Part of a small language model's weights: no biases in attention or MLP, a variant of Muon for these matrices.
MLP neurons of a small language model. Each row is named by its layer, matrix (gate and up: input weights) and neuron, and shows model dimensions 0-159. Each number is 128 + 24 x the weight over its row's rms, rounded and kept within 0 to 255. Numbers have three digits each. A neuron's up and down rows have the sign that makes its largest values positive.
After each neuron's rows, "fires on" lists the tokens most often at its 100 highest values on Wikipedia text that the model never trained on.

L5.gate229:125137081078127109119134151135112101087147163095100172150154119119134154137109145205114105123131097106111130160098120136094107143083131146136157125122101146073143119108097122176154084084102104091128127141089093136150120119161142134140158124120127135135126128107121153107130122126098113138136139154134093124126121162081144160111156104097116118112132133108147106142090140124129105092131118089102092139138145086082136131116136129167131133105173102111188152117129152113134116090105113
L5.up229:136118147114152132112124125120098132093134136114141154118120122102132145124136113213127092118150118079104162125110113133120119100078137117114133130158115144149130094150126139158138124062125089106126118129136074129122135131136122170211138101083114116085125121112112161100111115103118110147114148113148111099123136118126151154110142120129157105088119125141149107078106132142173136087139138109119103151108149081072127081121146126150123143085168115131115123146128115145160130096096092
fires on: "ing", " do", "ok", " make", " Sing", "iving"

L6.gate263:177117175082122109126112104141101133093135156149151120137117123137133102071118119102136133135094159146123101117101154145113155071185092122120106134122082108113142141115136115109135115153125087132172098144130132107162110075162123163122118113099182142116126119122146126137140078136126142164123122116090126112134147123177129129096102136148118134169076153134130134200140133172119086150101121113144129125153144185121121096134154159124163126138115103133150121125125138130126100146153127
L6.up263:129132114131127098161092142120134118146068184137131087138102128166172138140113136083121118159140123141126141136134136137123166131124108137160115071140074128165160155101122118120163155097151129144145124121143122115132095131098165112145082097122154176112124062144139127148144113123138121132114152118115120131133120157097127094131146118145140145101131113078156163160145106146153142085078144139112126111132164165125074112121150144107118087123114154156155159095134108172124110107134160
fires on: "in", "le", "ver", "s", "les", "art"

L7.gate210:130146122136167113212085081136153132184112160117138133107122156071098126082097116111139169108104128151116075178140119096132146134140076161153116124139096135127154196136100141136108123148131129149132126191113109132156159130096109107117133120136145110140105118177114125129160129104166110133117137125142101169123150146109124117147102134114170130166126122096123130117144105168129121123127140121113130173139123119096123086111134147144136150128127141113087141116121165148130122149145099
L7.up210:103154153153130153103098114122117133121137078123140100162149082184081141155113180121131167124130115140172110132116125134154165112088094159136137153086104132102124141127144142111152117146174094122130125138121129146155116141117125138108089115157141153129158117123140137152130111170176166100128091104113152113116104144137096120112100112130154124126126110143122117160199095146142148184091095162123125134149139119127151138160121070122134140124126119141075103169104117128167102130109122
fires on: "cl", "anc", "art", "ography", "s", "les"

L5.gate219:069109199179135144135143094125171135123141163128133112105096109102139147112100111116177103139159122134123142121113133129170130112127135174104121133136096126116133168131110156140152119110137130116134178132100148129118164142144108150158103150103091140153126162168148111156138109116092201119123157115134120185117135131132107125132132138112127110096165148188124142117111098112125136097134171156143123118152095082116156114161166109146120105151126079104109123122136133113139146106132091
L5.up219:113087165160095109127136123103154104097150174127137158101147168097129140140112147145171126111151132157084172132128113156158115143170136146064099133153062150085157126114112106127175115131141147106123160116139151139090150127127149157137151130110141135122108107192173168143148131160121171122151142111111121143134080153190114140106129133109141134088108136136153149134114122119128126127134127130143116095107123109121102111148112165122147090143127107132116168152156132125106140094128094
fires on: "en", " 2", "y", "ne", "ch", "ly"

L12.gate318:116152139155157140129145065134162125130152131062110119154125110099164130096131091134104106110127173117126133137079095109119121112112128089158148132085120112105117133098158163129108143110105130097062134105124106126133129112167137160165097148145117139122091150183100172125168128131149163169117120102101126112156148108096137090125136100135130114141094129099159130167126136143140101134121118135126144145152169077129131101102112124137164147149143136180132131134150114123138107101159096
L12.up318:093157113139153096112172133112131088106159093116123131151142143096160158160159143159146123138128159098142126096070125149144119127103093142113115126131135084135142135123116135101115122145168120137159130171140116127140166152170148142185089080134129129114130125159147136167153093143149067120119106114147131133150123159165110131145151139118102099122116149127155093122121118095115129114181152127132185135093100172124088163163125123097089093124165158120144121113113137121114138103105122
fires on: "g", "ol", "mer", "b"

L6.gate303:134175129106103131083164139119100139109182133169142118128140087126162159115149115126120088180153127129149090123146157175140147114108142110159117107133149147093111130118144114130142138179137124122139091095148133126115165104137123128152123146113106146131146156140150144152147125134076163087176103155151077104107149148131090126090109154079091112142127128149125146104086116154124122160114128160115118108191144141137131160128137088129145154121097162141166127117124117089114130135110091
L6.up303:104171111133142110136167158135157100159122188133161165116111110097136173107165119121098075141149124122153095161121137165109113158135130128132108121094148163138114110139132148128112121117169153155160103119181099131181179084170149115113128090126148110133113143138135162127111084098113193150132137171131119137131128120126097118126126114106148098115141074114141162121044113130130132155107110128111153124127141113129110146132109131166133128107098131137141106108128113110119118107132144
fires on: "S", "N", "n"

L13.gate326:112110124150100107137121118122129111110083073110156122144146108153082108125139110097158133162140119147127091127107103120093116175103083167138112095079092100094092116143081130114172119124142163144092144107136159119115110113138104119149147126110131170120129141164155107114170138108145097146140166118097159176110119145180166114150115154144128120152105147160139148078138124136164126146132133106115140137116138154115108162086092118104157137083077135140133124117139132156111098126125144
L13.up326:119128109096092149132070095126160112140114104155143151129136146123155189138120117131110111123097102110126154110095146142158180150094100079142155135096134115100131100094110114146093135141130112106089139095138141079137113147168098089135106136189100123131130144116123175120105147121137151138123149113147137107100142141161065123145129117074155087125140104113087160125089144133103133083149138133114117122159101148168120100129152129130122125116126169170119151135147116124130127112096155
fires on: ",", ":", ".", "°", "0"

L9.gate304:110153096145143136143150114095093153108062099107161131158125121140147133121139149126072116128136122100132144072127099154107122119186154135137127129169155108146151122100115145125100126089155189102118118090132097165132132116091110163115136091120125160114121151122113139120132127124127157184153139148081137128112092147129124133097139119145173188124127099125159164135096157161149146148181123125071146115146113133142132102127139152127137162079116140101113107115136117136117151127121149
L9.up304:132114132058106111127153129080126139118129076144146153174125131156156091150139137137140103132160142114083112133115109124104118091129127126112104092113142123120149131151130138150090108140171139109149104146139165120116163095140132149172125095131160127144141147134126145128132122130118133127153155114097144145115132178069102098144149080163124095153060104089121146106142146172157110129138161113122144132162164118133154120180140154137103130119095141102140131096122175144100131136119179
fires on: "or", "qu", "b", "o", "un", "it"

L4.gate233:144149149124123161166140127126111168138138119107121136092104126126148130088121122098150168128159151143130129144166170146109147170104075176134160111145081101154148158125115079102110144149127127087108115127082115113137095116115125126070127121138108121151113127117127107145176123137175104139100107145171151125102133117139124141053135141112152122151125110134126111114157120108146119105107091166122135130152093139167138135097133127179135167126139136124146142068098143109175131134104158
L4.up233:128131120101131144050114151085156158161125126123131137128148129156144136152172135128124095118116117148133144149136140141113143118162152163134133106163120149116125165141116088174114128123095115154133139085176140163115131141149141148131155190088170144095132094106086118113134093115148118139099103064131135141177093176121115151146098125143130134115150139133112128122143130155138115122189148130078098124126136117130105147103121131100143095125126115103103116081102085162131114104105151
fires on: "o", "ight", "ix", "able", "ance", "ve"

L6.gate254:115135142144100145132136093132115156111126127151141166138148092126130129116120133163148099169143113177152129146132104128166141101126159154130129155136153148138161157178160121141125160080120118180118127172126157140126147120141119085142146109105169146159137132082141114120130130101137151128181199142158152155136161088136131117137153130139112077125078137135153124129129134145126143091119117146123145146104091107065125113149138163068151126107115113122072135124079121134105137119128105
L6.up254:130123123165123099148093131127121137150136094119157151112130104114090083112137145088154068125161158143128147127133108153135089099123127137140130112120157165111131121115127102144174134102122062152152119146095156107101179070120121093174152130089162118126139154092138134133138144112145132151114177140160105131131122133130153149117161119103088097108133172122130120139158137118123152107131140123115098163076123102097148126117111147107122086100093128112091115128099108097084141121130178
fires on: "ing", "ific", "arly", "ist", "ent", " three"

L13.gate225:196099140129149149163103117133124103106150092156111172106105104101168132122104131113156110133109126134109111077114152118081148156151146122147158110153130160080119159141120100147107146112100127106138167127119131090145130158143114153128130119171125125121114098093155118167135123157127108148115137173112075126129138112066183109138124098111136081131137154148146125122149150134134121112137106125151107123167152108088141122100115134110160126137150095105082139085106100107112137103088095
L13.up225:158119128096119177161136137116151157087117073137117161121135128098138110142117089147151135133134104155102150129118148108133125119118108127195113094108127141126141120137126111196126111146118123116155154120122105142115160116136080119129171120116138144127111170123155133139124118150120136170149140126140115109082148066097168115169182142153106139083090156164133122161127205126100126115091095117138115099121132118114126121116121136123125114100140109157076098126110087145119151127095132
fires on: " R", "ing", " l"

L8.gate153:161115136132151161214136133107158111139136116118143107094116160097127109127125083141130153120146137176124150184078136139118114147099089084095089081111114098100138126067136136111127139150173154123098134122128104084114130115110116146081166138149137131149112109134095135166146080096152091117162119101117104149113080109115099114154112124138138124121161130100131134124138087121113109085102125129123115117106128110125096132142114106123109135104089152134110121142115121135151104110156157
L8.up153:107148152148132123124137117138139162130115107111120094125108162146143177160127127098138100108148093118136128138174176126152138102173151150149121150132099110115108092091161107122126136126133148128100184144121129122090128177140111132134127132166108137143116178113139177090138124131123185110164141130140124159123158128094062144171136115096128071139133153170114112113130178137090095133148158143125135134121122169125102133120116145104151101148138134147129120139093145155165161096099091
fires on: ":", " in", "'"

L5.gate74:106154150116158134128126085134117146112090108108127089112111111157105122128149127137138125119082086113140131135092115107093127136113118146150143142085145112116138163140131122163116120110154090141134122146146152130126080096110148054143149141119131134093175163125061128146139115080152147132109143144111165123122116136110098159121124160118176158125167119159118174124138145149087126123119142181099102102152113157147178105150128133146196125130131092133091115112114117137117150086118127
L5.up74:094131137107156128149124112136146140114100066116127082146116109164117122140130154125137120128117097111170123102095098114130168128121132138145129130129165094128115152144126087175110107128152103122162142170113142157155109144089145076120147093149097130125156137097078118154120105088203098133086136159129159089155107145122113111117150122123168152129141104174118118152150118135079099131117114147116145103136141130136171111107136116157113152173144089164092110109105137133116143104099130
fires on: "qu", "in", "6", "n", "ix", "m"

L4.gate184:133110153161110154093136160136132160151132142101151128106126092148120139131117120121191171161127112128146156151142122115096141116064149156102100121152093119139146183130116100104151148159147173110111121106130096131149107129117136133066072144144097146153116171151145125151113135153089139106128123108099109165084086147093092107106156156132136151135145137108083154109141139134155139083133137140134107115138115101118121119170132129135120117121160153124102131101094147095124168157103103
L4.up184:095149120098128126161131107121113119129163185165150183131166120169100162170133114129101118130136125143123110103142125112158177090124161126090124152107110137134099158099119144118129143129107147135111145137106180165108111146176144128143118131099139098108119079138085102106100145139130164141170131122129156152091113132132114101131091095116164131125112161123118094104200114113111098121156172164129126115136094143122163123143129139102144117086108156141126176099139112121121107098131117
fires on: "2", "ight", "ly"

L10.gate148:148158144109146134109110056131127135097158150131137133106123125125111112142127120103132168112134130132117115107146128146115123106107131107094178134120104121088143207080112126129166158111095097093097113123157087115148174140117124078166091142178133154090172129126105123157156122160100158159166119139139117157116120121126117131109127162137127141170131139121125131131100102081088135135125139126085111146112153140105096112107135127097116148169142131111120119125124153062145133086123124
L10.up148:113161126158103122134117124115129104117162123122155129123144168128117107068151153150121113137119094119146152103149152137132141094124101095094125152182122149118101142139091127147064169130135160148194135190139098140094146128137112117137110147137134096133150139177112126113115160135118106186140117109133130136156168147144142135149130119083133139140110121094116095168132115112098129107125157148161141140135146173165081092169164102131113140115097108123118122112133139179130096100099121
fires on: "al", " long", "in", "mer", "ild", "ol"

L7.gate230:142127123116126137174115143128126165156104165133143148093116146133096120138141095118154113112105153203072098161128119084128131167192117174118144135128108185086100138145130131105133130159143135139106132107164130131152138074144146109143113139131143125106100092157178095163149120126117112140160157118087144150136124119094131113104118094109176075121119132116121130151185114127134145127135109121132179158140160114128112153118145150118152152124117113139093099152148104139108137130128102
L7.up230:103098103122116090159091105138181154104110156094134132125114127157136119104113136119123124146133138142157124140128124129190072159150115163105154138135102120140101066178149116102120131112105110088076142092147178090174126136126143107128143127118120091138113115114091137142091123120134107123137145164166139141159134131159156146156164136086150120129121144112119132090136118103145120116102120168139151127066140072118136144124141137073119142095106121133122100137126108128087146130158127
fires on: ",", " |", "he", " 16", " 9", " 18"

L7.gate20:114161145156127144175165153143106154158146131147133173135155122108152090141154124112168138153114164135108114142130127071123152134147163139122100123124136133105145161113124118110121074170139105104094150153144106088182172130099150146079132113126166139117127143137128119098193139113147112140105141149096142161136143168113103152131154078166159127142117134136139089151145126135095133129139104102129113165153145148115132128113109120130143123174136129161104094068095141132106111089121125
L7.up20:141139139145126127139144182118121120154132163170150154126125121165149118092175139065158128088086116128105116116126122086160082146144135108117103186069149162132124124121139153148152110093141095125149135125119065103170172127169072131111105114179138130109146130128127129140172103135113117151092129111099142128137116117118120132108163158160124134111138121106134116132180106109094111133121130107127132146099142116099122180121130101088105113141122131150131146127115148106099115088130105
fires on: "t", "s", "l", "osp", "ter"

L5.gate107:123147129154170097055139117111124097095110122106126107161147130143176158096121173129151126154130157143131134141134140140117103114132189103155144119154096128157118133119090123175094147147141129066098147115099149158121153168116121115142113143128116110102123130098190147151163122138084095131123139131147140127122128102137142162160136176123122141138140209099148132109112179120112139121125081115120105120137139142172146129152142124113135135170131127098150142124109113144144156129164119
L5.up107:125125150164104122083138100139091106101102151158167120129099107117154162100127153117152128122158145125097139161114171106141100127112163102132111123120126138137113163131121114117102090143144110181153135168109143183148112132081093112163155126090122125144115152099111143090109140175111127136152135145154128127086105104199137085101116120105131104137127142134147124108152119108139127116116114144176081133105105120151163111189127151130092142120137118126155141147122096084112160164127104
fires on: "le", ".", "es", " long", "ound", "aving"

L8.gate236:132131137122107131084141112105126146126142123139104083136139113139128087141173113115150139126143119172150163111105106105126115140105116083132185090190101096128144136149105151095123142058137163148091134117116136140124095111110099179125117137126134114154153134123116080105146132135144115147099160149111147094117160111116150090148148103175151108148100150096127082128148110121101124110115143163084146118130149130145077138136126113099130141131131144173152170170108140105097136132082114
L8.up236:102117176126117146122156120098129139101165123115149121158149124183120124150119153128102151104090175155107112077101104124187123105199089145099077164116095185096119152146161134092138141143139128138113138118149134108124119137125114126159126106129147114113114090154153157145117131131123133132155086117097122138119106128093074165141108104094107141107104143126140141129130101116117163144096140134106105116121146156113097143131108145133128146125118177139091159121096111123160092135128078
fires on: " F", " In", " A", " N", " V", " An"

L7.gate6:143152125079144136070161131101095113144139126158131146122161156117167112101164085116143136152109148158129137081135104110114148150151139149103136129101135141120149167160131142126117137169114085104094171136195084091129151094156151117096121116127145159123099128146146125154150130111131122101167123149122127111168087129110103132147135109110134129145125065153136158142126121122115132126131196135122139076132151174108137144140117113114133107091093148123140103147159098120152126114169107
L7.up6:105155159133113137115148088134115157123127131134116129149141101145148167119167105110145082131128123123178143116109128144176131132118102113087141128112092138103114112091122119092129132138128133091115141145198116103145160132143182138123113136122113123122098148125139138162111113109014166133151141128121104150112126132097109118145067134101104125128147114105170158136097131111114155125106185126099114076155117112106111120125142164147116137102131150101110139122120132103135125144116077
fires on: "g", "f", "F", "n", "6", "7"

L12.gate163:127155164122141119126175143104115132185112133123146098156087117145131129119167137131164137123107151122193151118145120125141094116111130149129087152101106115132124110133141172146124123138164130141109126130098150131157098117123145159138077126137113109138118178157148113082137140112190147139113166191114106143178138134138119116122141134106186120128135098104072125107128100123140142132121164120132126134161097101093154138109103116147140121139164108138067169111109136108140111153156084
L12.up163:124085131103118107127128104123134135171121165151126103133111125130138111124134137092168134140122185151111097099106136129119097113149159193116148132141111128120141066109109177103126114143123132137135084123092128110104116141117126121146118147151097173128164155147119135108156154149123129090130106141127096113135090122142086092131163140153169156130129074126134072138157143115117145097142124171081134202132115104154144131134126154121086094118131117150128159131106131115113103104172160
fires on: "\n", "20", " (", "-", "t", "|"

L7.gate123:131165117146147128132150136147123113117127150110171073165140095161125128135129148128100158128139130105135169117154151136131105132143084151101171180127109113154103081153121132096170136057102138141113112106116111127163131119087140116105114131128110119161156147133123149142163167095126122120106125171096110112135098172125077157117135113135193112167068123128163091113088154139121112123149157161118121088121118110125151129126138150104114133107152102142109133152136168106127131148102122
L7.up123:134125138160142119113163128134150148122137120083157101168160088177125143122159151122092152119146133099120187127175103143118090144147130116130191174173128148152145087132079130130159102100127100169163157123140127123153110127124160100126142129095098120108154132122153138073142097144103142164123114176139126113146107171152132120112099128109147128159113117140159104086090138132112135106168142128146124099120140126136173158138127130128125123090163104135152129122124156082108118137098107
fires on: "or", "re", "ran", "ight", "in"

L12.gate158:159109105131108105130111151129155116118137101087121174093144093148125134146141101166181103131091084155088125119124109105093129106135120134157121092126118106136120124151159136154123117121165122154168133114121144120136153124148089147142115134149132107113141112119142096152142107148124140134107138119113151103143128121094162116160156136173151111122115136159131175172060150159097155147116117137084087110100151092146130137114067102081170137154128101189120133111123133095119100126104142
L12.up158:135112146152131156108110137129111130145110094127146135174133112144157130127127145199142105180136152141090153143149155121084108112130150086162152124100103110140165164132146125118116111079139102093131114101116159090113115093147079170157124136165116102123151145116120119151138130141125133131140139162129144159138153132138120109166136103153161148155124125151158113142119114157153108113078098153149113170113094126152128160096161130137186126154135155168143096121115166096128172142121085
fires on: "it", "ab", "ound", "ent", "s", "av"

L10.gate350:123161145152107118178183137139124115105099105108122124131127117130126145098131133130129103103111097150121111124140142097152120134133112146140155112111133150143131099133114126098086139151153127091118121096153134143123106181144066142085107154141160152145133123161116173072128149135146109148181099112116115161159125100149112124134141122093121154119091143087161150153149130102146129115163111096062068142118106162081113111129138145125125131102095166089168151161148109105139130107134135
L10.up350:135125163088128087139086173124131102107165124157128113136116117105114100135077125127136106113151127111099116129168103123144144167126132140134143166126117096127166133148157160085082158141127115100149145079141164130082060129118118145180106137118131140136176075143167109106110152108138128136136123142120132127111163143141092093115104085099125148141081131077102157143131128137122086129101108101130135131124146079135168130132124140130155136104102132125130154139148122176105129122151094
fires on: "it", "c", "i", " second", " and", "or"

L8.gate157:164086115114120169069165195156125127123159114142124112144135117128166113127135138123152134141124135078121090131103123104099152102127144113140135138144137124132088154115136149097087159125106122144079126095094158174106107113180153128103098154144142089089134083179160149136110103149116130155145130115171109127093126111111138113100144114142120166127168164130127120161097126155139165094134108117115080128159132125135110174137149119155142135170115140128126133117114105105132148094133149
L8.up157:139111134141093155117169134142148162118132130142158098151139122134146134123175151157105085128112097153164139143103114132082127108094117113105124137103096130129090132126109167140114139100148141152099122130096161176146135089149155141140116129103119132128143138150113111084096113123093178129165116082132174055084137099177132123099107175125127144149104129145126150141101166132130122140149159163149139129164128154102171129157121141139135142086124124105089154109130111098076130128119143
fires on: "b", "h", "ut", "ound", "ent", "le"

L5.gate251:112108135159116128154123146124109104083172116101123128146101076122116133097112103137098118168090113102104132118098125106141131150096079130138110132121131147142091093124084140087142104107134140137161142115084135137119109113138075120141138109113102123137107142133124121115119108129147092114142098100122110122127146127152166143143143124112106115153151142168150128132106085147089102162105113144141115152168105165159119135159186186135133156157121120192122179159152126085156129075132145
L5.up251:093124151124142156138139099149140134121136135128138112098078129111134130134106125093093111079116059160124148132147134088148139120141121124123124167113120113098105123104145186104209098144134123145126146131116162150131130149135123167136154118143114110129134133132090104155122131139143114146127083145100160198152096129143131134123141176143124157133135188158144130157102125162097122155149164125171079091124109143089141132117101148116145093157119112132130146120119118114140103135070128
fires on: ".", "ake", " River", "le", "en", "red"

L8.gate207:098159117142153166125136111121115161113159130103149124088142156171107151143082107138123122101112105151117130101136109163136128120137167102101136178135124120094107131130131090103148137110099147134110155149127143133127156145136110136116158149118097103145110175165172108095110111131151195123153109127133137131131117158102171102126149121113150085149133135086117150129140136111120083072109155097116152117175129141105101126150154118136157118172138066088109103136089117083103129113151120
L8.up207:147153162124159179097155120175118100111106117155096172114103127125143132110126108133154131137103110110132127085168147142129144130139146148135152100122128083085115131187124100065112150096125122114123132135150122131133148140090120081105123147151129101117117126126131182114107158107147154115118110133122113133138119114159132167128090085145128120126102109130114138141170157104114071101114130150133129103172104138124104132155103110122153106152160124105179085083094100079130137126099093
fires on: "et", " and", "t", " this", " as", "ar"

L8.gate75:097124157143152160089118143164099145124114115156175141141117107139150141139156129106127155089106143170150097132153176106121112119145153163150120075113095142075113140095157102092158148153166136160118169144154102097134130135117106068087131145148099124113137138138141123096145141096137127096121170159087091142128127122067124113127104137163161158161127112107138147116158147134171138139115113099138151144152096103119117108097133135124144086147114115145086106115130118123131103122160121
L8.up75:122138181187144144128110125156129136117152134163138135115097122169161126141115107131105175170124145135133171134155169140109094138124067123144148127147144091094160162144156116133146150132097139127169116156147112126132102139098095068104097099168120143119161121113104167116098108103142182120126160145134128121165152126132127113086104132149158138152115137129142180117197134144096122143128135171149093114128129108112107116151112086150136141125099120102107117127162129116130130095143120
fires on: "m", "t", "e", "et", "ar", "|---|---"

L10.gate37:155147097166145111111120108122119107136137107132063135134145124137161106150143121094149139129127139151162111131093098124112122161159122166148152121158128140102113129124100164093122113131121147129124156133166089124138138137189108152144159130117112139139116118130176128105152194153126132116133152096079130114147131111116149152132144094106112096091138152121121157164067142111135150140112144160142153151121127164125131112090168063098113102098128121125141167092135097145188110135146086
L10.up37:118151138156146162093146121077146103098171120113129129098145119136154127121136128117129128138170114134164062102135098058152107130090107145102124162088123104131142116111119111110142114130102106152138125114166137168097130124146137077132133138087131132090117106107116127138129117183106135135123147114114116137153109112169167094149114082103090103163157115112116126155126095106103087087108160136109118090095090126135128122093116132141115136109097113101082122107137119163146118102108092
fires on: "ug", "ag", "ur", "g", "al"

L6.gate54:160169163141093125169151138145120111111097133128133145063108203113126115144148099129126135099146164148109159131128115143157089120100123125128093095128078125167172114101123100095136153122172134181124126146113074108155133139140133064153111168148117115113123144162109132158103091145140122146118129162089128157133105156096108111109158100143121117134122133116120143106080150152103107103140132131152111152132116115145105156158129137135137114075139130111112152170142104113138149133139138
L6.up54:149148127107134172124152161141133144138157138123137140114121151106101159160135119078163142080110152138142110154131130120114127111087174177144103083149129108156137123126134114090174127129109159118108160119128146105099110148178140134103127104162134162105108181192149135126187090129113130132110120116152138124129143148130137087114109115153128094112140153129095137180171135126150131077131085171128130126114108111134149099114129134113112141113153143147091099155112132153153147150141076
fires on: "u", "ens", ":", "ars", "ame", "s"

L7.gate240:085127095149126111149125133128162142107150142120152129117123098091130125120138106102110163108111119106105155158120110146111148146142168113117093124131121166097119138183172163121149133156113120101148124131103121113118105136153124112155069162099144148105115121109144127151129148139074125127159152103130049125099144124045096126142097120152112152099126135165132153149118150099120140127102136155156160134148128110109139170120115118107080131146100108154096082095132104120110140125102081
L7.up240:152113125136115158176111110145136119122132118140149147121128100143125097128091088125137123133105121087138155113170107118155181120144126126145134149155092110117089109133145100138151117136119123120119119100122142150140154161094099117119123097119159124126107092107150122158106082128138127132143122096119051140119085153109078138119123131105087104146072138162129158093117141160123175136159091128139182108146131115126114149108080120104086109147144126176076146131183144111110141157128112
fires on: "ed", "ition", "ran", " January", "n", "e"

L9.gate179:116143168138067160135133163114133145127114142088151172161116127133154150097099100087121136161095102132138123125185142159130105136134104124120135080112118129062101145114131133124135136093106144120134164162104129139120122113116140121067145086134157110137148131163108128100149162118120113132160136147126106149143124081114145111097129140092130107159105139103156114089141154132173098140087164147092105122152127145089176114133150128104104081130144088138114118097100145122115114150134089
L9.up179:134128173126098118117160146111123134156102138157110147134093122181136086130145138104091146154106144128113118084152142129159147114149124156133177096123125121080117131107125176086165158100098148128165171155122110129149109116131111095109115106110138112146172126125161138117159154141118126113144150156135151123132127143105140113131136152135090122131142135146168120086097135150138092133075164133117069118167133116118127128100186111135135103073138115111105103098150138183125131087150100
fires on: "ar", "por", "ran", "et", "on", "t"

L13.gate173:170139148116173163129114097119131136143134140124125116147121121122145165111135170120118092123146158124123122163092142100106101110138112120157105164115131151155134114109148154073166143128159165164107127126144104132120111160129106141118139140105097137123143167091140127130132099113112137179160120120120121094122136128099101147096143119115153066143181112137098130126109065088138118133112171119148099142157062129080146135095110141137136125133101088152147130131156135128181121085171154
L13.up173:146140139116164166099143086108137115130135118130087126123123124120181127146122136145144140075116172090112144125153172131145158159128097132161156136113130112099143117071142116125100124110118144096101151122100112120086136136141102144139125108154106161124120100112133152154168084148124143087108139142120080150151158122156189179163116199155109125126104133182146130115129146127159148126145187163129144149123139129173104111140122113131116136156110102096147150109095147152135129121127138
fires on: ":", "°", "a"

L6.gate111:152165163175128154138155142104164141158127161127128101127094119132133129090152144137113139133112132127124138150133125134116142156102100097142165153117141156096135151136134162122132110145162133145117162140122149136148144144127122141102095125142170129125103136156133152129167115153176107157126132111150138106128129130105080111153150072132152150161128123140086148198169116167096079129156140109150141170121103127111122141073133161136145155164163173151115114127110098152154062105130098
L6.up111:122122106127111128144104141164122101096132161142109168121116117117129122082157091121110107108110167131113119105143114164112141137108108170168087122079116104169116111128102139141135091095123096107165124208123132116109136130111133150097101127119159162121134156053118147120091091133135160135173117111101134092129106128154176141118114155119153111117079130152140128108131123172139142166119124148122162146116126123118149121126130106089119157130118173114067149119129104122113107167144117
fires on: "s", "l", "ography", "art", "m", "ens"

L6.gate129:132104134112093117210157108117099119122117160146126140107133159086112111113145086139157113140127157095114178085100105091145118090148116133105139133083099129119163155102131137081084076090132082114141142138112158098163113143128089099141085114141125083136125127141130126126134144103140140142140156139132147148108147120143154156179138157149160121149152120112120129131085125138130142132100158132118121154102118094126159124148097121110115148077095113095096135152136086122108136108147143
L6.up129:159142166143134165142144124128146154154130115107142113117113152089141113128134107146149133068131078119139169160118155084135069093140095141093117138124113086140136157115134100134117123134152135151086175099112100134119128134169120163118148138114085087167112170125134147149112131111159126139134112131123170137146121148097116139150111137152156069138134122122116096142123160103128128106133129119123160135158127121120121108149109155100141116087117145131104045092118109183127173116148105
fires on: "ed", ":", "ased"

L13.gate372:145103094105105146160106143124110138114132145158104113155156144147132127091113136114170121173106101140105108146114093157129131105153115128169123116102101152107108151136115117144150090131154138103151079152119154103154134097126108145172077166169174136103137063138145151164156111120117097138084083104134124125158123114102084117116177099176102116122167137161159137148149153159105144165143109125126132075132104124131123120091117137127128119098133127126136143139130122154092176130121114
L13.up372:124120133123122149098123134141109132158105137148119122196131116134162088135143113102140128166192116096133151171134129124097155132086145132156114087154197157148110110102155174131120073111119129117142105137114170153105140134152143159113137154128137096140145150130166122139137144160144162141145153136124110143169132117127101166107093084161137142162142148161139126133141144118109144121128094146162160103109153109112156105145122131098151145131122145137160143114049125136141098168130102
fires on: "it", "um", "am", "ol", "ab", "re"

L7.gate253:119149138162141151132115128157123153132145118095135103147167101136145173135129121107113124140121146153141114137156121100138115131114108151145139142137097166103104099130132161167137162135138085119147134158122101102063076150078138141118117136133093124120164157093148093145151111129096105148094109104119104156070107121146130148146087135132087107140125092107114123128183140157129147101131100115091136163099124122146092116084174107161101138116149155112100150114131170134187107133126107
L7.up253:119104175170157127125118159156147151133183132118138100119100125153162136176135106119126154098171137194112116120131143121109155117126123169149124150156119105120104142109105123151167147129163165117125104131144120090096100160117105105138130140115068110131156140128158120162119121155130155142126113105101102127110098132122133089112132132136191114132174078125129165170137153145114118122100081126155135104089151162115079133080164106115122146125127130097113140129114155135169112125113125
fires on: "m", "-", "ent", ")", "ation", "ar"

L8.gate45:118123117102098146115176130180143140144105178092156131169120121125120100146128109154142156105091111147110150165111129123145124133140147143114127150135153138136133126169090105139077114105096137191127128087150132122134093136128144153088123140164114107119114181170133111169122077171124122114158118164113119116163146095112117134159111122097128104112151088068131092121120111133093151133155168143128187117124116152106137132132121133115140122120173108128109090143091162134124156131141106
L8.up45:170144112107125093165118132108109184134148111131092093148119112102097150122156140115176136116149163168107098118079100161115105133161142130118156119157103140140153132127169102131121137141061145156157109097092122127142134148115142165132135161150122082110133106142094117155124153105170128108086173146140146102159097144152102111148132109137125103108123130159124111126134091141111093098096161118132177118125125084132134131142087104080101136147081097134114127131112100145127154127135121
fires on: " |", " (", " F"